Part of a small language model's weights.
Size: width 192, 6 heads of 32, vocabulary 704.
MLP neurons of a small language model. Each row is named by its layer, matrix (down: output weights) and neuron, and shows model dimensions 0-191. Each number is 128 + 32 x the weight over its row's rms, rounded and kept within 0 to 255. Numbers have three digits each.
Before each neuron's rows, "fires before" lists the tokens most often just after its 100 highest values on Wikipedia text that the model never trained on. A number after a token or word is its count.

fires before: "y" 20, "r" 15, "le" 11, "ess" 10
L5.down347:158124106084115121143122129115074137139131100148104117139100085165124082086110180185093085128132151119096131098143094164134186166131162121112112130177159108154115152111116094121156173133100071139080128117076149118057156104049145080172104154103194146122142128128090158137072185131164096164141119204094170088164116107060143149131149131134120116113137137169208158143096128101123104169133095163114199126099125130176076104137075149220199145139100121091083151113119071137130151112134110210084203164114112127087120152126142148167088110118107120085134114154122115133181143121138147123

fires before: "ition" 18, "r" 17, "ic" 8, "ress" 5, "ine" 4
L5.down426:106111153123092163122104162047135133191133096107086125117144088061148162119082155164174130118125110140083077152086118076158079102188143120105183146159109117080126098151165093141136147119131141138179137136170126181094128109100096151168098113095154135116120161157129162141123118135241080126093117142138126127122191151121095055149115061140178157184188119165111128069128142150113080111138092137155115084144118117120176153128137164064148112111107156135104110144097071170116120135101143136084150152135202166151157151103143118164129111095154168160116158150126096135129016098095102125

fires before: " a" 23, " the" 15, "y" 10, "s" 9, " m" 4
L5.down102:080109171147228075151109144099107085125127139114132087128084082097167130111127204154182194099123124113110133107065129112134166109191148105153207113141147135139169102176149145160096175129085112117131086073134149133138115116114071113163134106133089145149163094074121069133136122102163157145097108100128154131142124140075072134089139159127154164097209178128152050138131139112101088105118135094148122129122140116128123119142155137127118176180091152128121138131140125119114112183161041120126069132088124087106155121117174176078077109148145103142071154121133161160125206109154193155

fires before: "e" 33, " in" 5, "ed" 4, " A" 4, "el" 4, " a" 4
L6.down764:109072131165089125155118127080159048077157144082119143100101142130093173084139128155131130100081133114096171133138097136091168143075113161132139109147087099168126106181104145135143123128187109145120106187145036126107134170137165113111105137154126123144176176116146090158099145157102152164135140153135135097152131136146112164075149116110169153156201148096096121093160089080135090071111184146170147126168110076150128165107155090120081122117140091188108181132128078193115071117141082107138099133154111170126123130117034130086164104107150089185159160167134128149153045182131139176

fires before: "e" 15, "k" 12, "ri" 7, "el" 6, " |\n" 6, "er" 5
L6.down741:099139105112150158113119169156099130121154086086136197167144131128155172116111059199163113127163106096133151123192085094123133172159075184056081200186105110124103121097135097095170156091218132121133136110137102164151169123173169131105162126092153114095107202142134184156147159149118198168120124091115130148084148120078106122136148130096122097182081090115106104112122100094102158100146147165155076101123117098157072114100127090100096145123118119129148092123071204105125125094102130121118093149173142132129137106124131076168097133166120082098119128105136176128074140122215155155

fires before: "ic" 22, "art" 17, "ice" 8, "ect" 8, "ers" 4
L6.down197:155069174102120109075166162073129097157118114127154147124103141131078138129143162083124174118073145095101109107096123145182141098140113165174175164133087085184091167151128106144119101128141119140122133108100104102161104149149167139088076130099164120115160101142177191161147125162127162178137074113129127075100082145140074157120074172109187169146118132078217102154132108078156139116119183116126212134151125087094149094052133094108205103143128115131107174088130154136104137151134089078153150071143143082138137118159143118159076159108092055115160122140178114163178149142132094104

fires before: "ased" 19, "ct" 11, "g" 8, "as" 7, "ph" 7, "i" 6
L6.down288:161124140167125106120135157162134127213107143100158122108161124103109075146162096118135124123093104141155133149141084120157066138095142149185183114132134125089141130138139161113156125134098125101119124191166158137099070158130075108163078135131126080144080110112051161111129140133119050208173126165157172211138114100121134136106084138074142180166140150127145139122183126148101155142151136126081149094103135172174049097108106114189120127129134158141097112108040076099050163180135117124128113216101114121124145106114080145150103178169172101138078153112141111115091164138100111088

fires before: "t" 31, "if" 17, "ember" 7, "ot" 5
L6.down491:088126145143105148142168134145142103190115114148142176157119167164124126132131104197118163148150140064104107129150162108071092129145148185062189099206124128118109116117227101157103071144083147096137186166132147173106161110128133152158164101084089129164106090124061105095164069164112092086068132101162142117133090127113099121116136120098157201118114058135116117127124113118135132114104161084169180118153131137143185201174119143079147142088169149114124107114071163131125149113155195123133111078108125107107093111106115091175095134132146096130133085086113156147127086111206145087

fires before: " |" 27, "." 8, "her" 8, " |\n" 6, "art" 5, ";" 4
L5.down254:133133072158076138129149130119126054091218100124109157118084153136102095165119115159103109156180131128160129164147099124134100152138105060121119159131102094120083137131155169085112150148141084157137106130099167117155152207139095120115120140099147126117059140071127149118149088130136137124128147138128109162162156150063106218194125148180125123135130087128126190197128105122139104073160124137136169167123112153115121081113123126102130180120134121105122096173186117139081101133151142134095150092140076142107151143159044127156172133085133248108171135065064124141147083124074133149

fires before: "\n" 16, " the" 13, "end" 9, " a" 7, " an" 6
L5.down216:167084094102103167188128108150094155070112171111091169129151139097133132149130121122121199167128097141136104155157148142128135121155198150061110105108197144142176126146134089125095168120101051096180103139120114133182129134159151137108123140144114127115133125160121127145084104134131168096122144092126140142112181195097059106121134082087088154141113168124173167176105103091130107139113148091145114108079167085078133121111127070114203153076173105150214137150125138086126123171065098152150103044143100104132116131174158142085174153125110160065052127113145075118170135144159117155

fires before: "it" 21, "u" 11, "ru" 7, "e" 7, "ic" 7, "r" 5
L6.down310:135100072110172112107192116149145148163109105161145102081066158097085163120119157092152109142145091173131147105132078154116099131119157156069159169108127084092177151153191163095171153101205167129147092079140112100169098102117207180128075152142151111149160049192126101117106098144119113154134196135190154165145179114172129108202135075144128145124123128111148154099131130121087122142114148138059076128153116127096115154088130112142133159131133091105061163161137163163100137108120124152127055105084156124145136120109130145109093124086077126134135092110157095173113032148123141146

fires before: "y" 26, "d" 24, "t" 6, "ord" 6, "ion" 5, "D" 5
L5.down659:150123158105117107135106103128097174187111155124092126088138140109144186121156118107122155152192119137097103131133119122089048110152152105148148110156062116196164111066150121076099131171140112085127104145178179176096119166153184147102065114187134140161084107095175091124134143114108126162184082110139125092093170112039097116130111083161149151150190169096172164133097134105133140107086134124172120094093128143195133153168163134109141150110123169114100126107106149156110132097096101176137115119105180115194140137085100085090113111118149213091088108144138087049164159150133174126

fires before: "." 14, " (" 11, "C" 9, "on" 7, "-" 7, "own" 5
L6.down655:137172129175149135111143177146141061078151156117139148125105103131166070080152116141109143048115176152078118098117055138139157135166141089165107081087133125149103158191144121133096176100128123113132073176110089084115171099089107128110179145138116152108151067076160118164132121077146182086169083180210117154093114071118123176143199123095147141073169087111134111175125129118185137156112111129135140140159095109116128131038119120091136105163167160093143127202130118167093136134097142135117135115121165104129110150096089088152145146124142178211073143122132114083137142124149162147

fires before: "um" 34, "ion" 8, "ib" 7, "ian" 7, " |" 5, "and" 4
L5.down338:126131143198126101135126063126139215162213135092152075129159152100109119150179081139170195137159095117071155191170139096140174150125130169119086087100159123104134122145126122123101053167103141144131174088137146079140119122154163088088163143149171130141149145139152099122101082148140088139209124131154112120130130130151149065156140112142148114086110066132157086153182102079112074203103110096067126076119121126113106121132106119109156092182122140185088110099208093120128166149112142124161112126117088140114135162088176133125103128128140083119081133107125073163116061157131113163

fires before: "r" 20, "ers" 12, "i" 11, "al" 10, "ran" 6, "ated" 5
L5.down767:096095164130127126144137155064129119127107160129089152149164133078118063104082101182079113145069140186073050139151140116087157154143118157116172110094113124101155104172118085198084103117066121174146098099106077080130120152061117105161143115122162133101145102119132140087168126132149189141148098098138093152089095154155158141140167096147178141173123112104200127070159109106126138119165095085098184125175151108147090087133107170188116128119150134093178137121138200124139165149151132064127196107146130169096139135091121136136100164167140210103113079126173113099140100142181127150

fires before: "um" 20, "and" 13, "ou" 11, "ad" 8, "ound" 6, "." 5
L6.down567:134159157173157146166118146106096142154112100112124174158092125176107148168071091135144108073104180125147134145163128121124118076124150091088154172113153103144064192055168088098129043153139136180144130151128186054174118119180129098100159131129097130191135128157088136178113121118157173100168109135081118143133119166130184119084141149156104143156129098085134113144158147095105170171148143186121113135109163169078084115099103117112103154138105128115084112075113153091066093118133130124217060134124087145099164102100104159111095187100126066117099137174148138154136157173085159093

fires before: "ct" 24, "ment" 13, "ction" 10, "v" 6, "m" 4
L6.down725:123122133148118084193159148109068215128068136095176164103085145140096133097149183151171118096186133102127088118123129180159136094127130135138152131139118154084124109162169124100155163132137129159142120146148106110163101164121109120090138092084147090133094137109135129172090089087153116143093121146178212119183114142100183142094130103138100106126086161134144116117156141199132125071133105132144148126146099146155136057124139162105145132106135117086126093042060109137146145105194148196089078177105163139195133089112091153152108090081051176114147113146102145084109102195128151079

fires before: "em" 13, "ist" 10, "oc" 8, "or" 7, "us" 6, "ates" 6
L6.down476:107153153090129120129165119112063150206083075077131122141146145080159161119100139097130164114141113151107101060099144118091193178101166088149106096125150116040147095109143156054128090078128105155079075163137147188155101101151123131088096133125095152168144087129146147102161095139153081126135145115095154120077093103170160088137139137118125112175218143096176131123165184130103158225141088136165175181102144131144133157147108133127097147139212123132170098151088121121111163107108100114166138165128086125126159147127142181125084160130142104107145167064087110104156116101116157136

fires before: "ough" 13, "ame" 11, "ed" 9, "up" 7, " was" 6, "ur" 4
L6.down322:109175162126099106124149133143112143107166117058122124140109129160208151108139120099161146068137129104054175173170111132103137105149111094117144120137141129147143125167153102107173185140178117139136135093164114146108153148061050150138191119083151119166119117065143163166186101086108151106121169103085144069128150087073132063114077130148098130167108123104083138174116073212132123181185123108134145168135098141150102111137106145084110143164070188148103131165106129142162157180083074142092121145132152157126164152141092088073114155177183100060137101094117144126117112101131114168

fires before: "m" 24, "ment" 15, "ut" 8, "y" 6, "les" 6
L5.down652:120126100109159100154111132104138160118144175123120142154093113131158136097147116121108058154140134158100116136089138152190165139147143158091125096151162153083173119138154143104111155140095111064128164151122140124061124129152130102076131186121107178113126105194114147137085108124146181164069179153140145189070182152148117112189144104120078103087098038106092129141109120207116134120093107157117086186072138107089158140086131110152159094116154115158060131142103132169142141143142110118112069086134125144166135091180089134118161045181101218202165082149121141078114121121139126115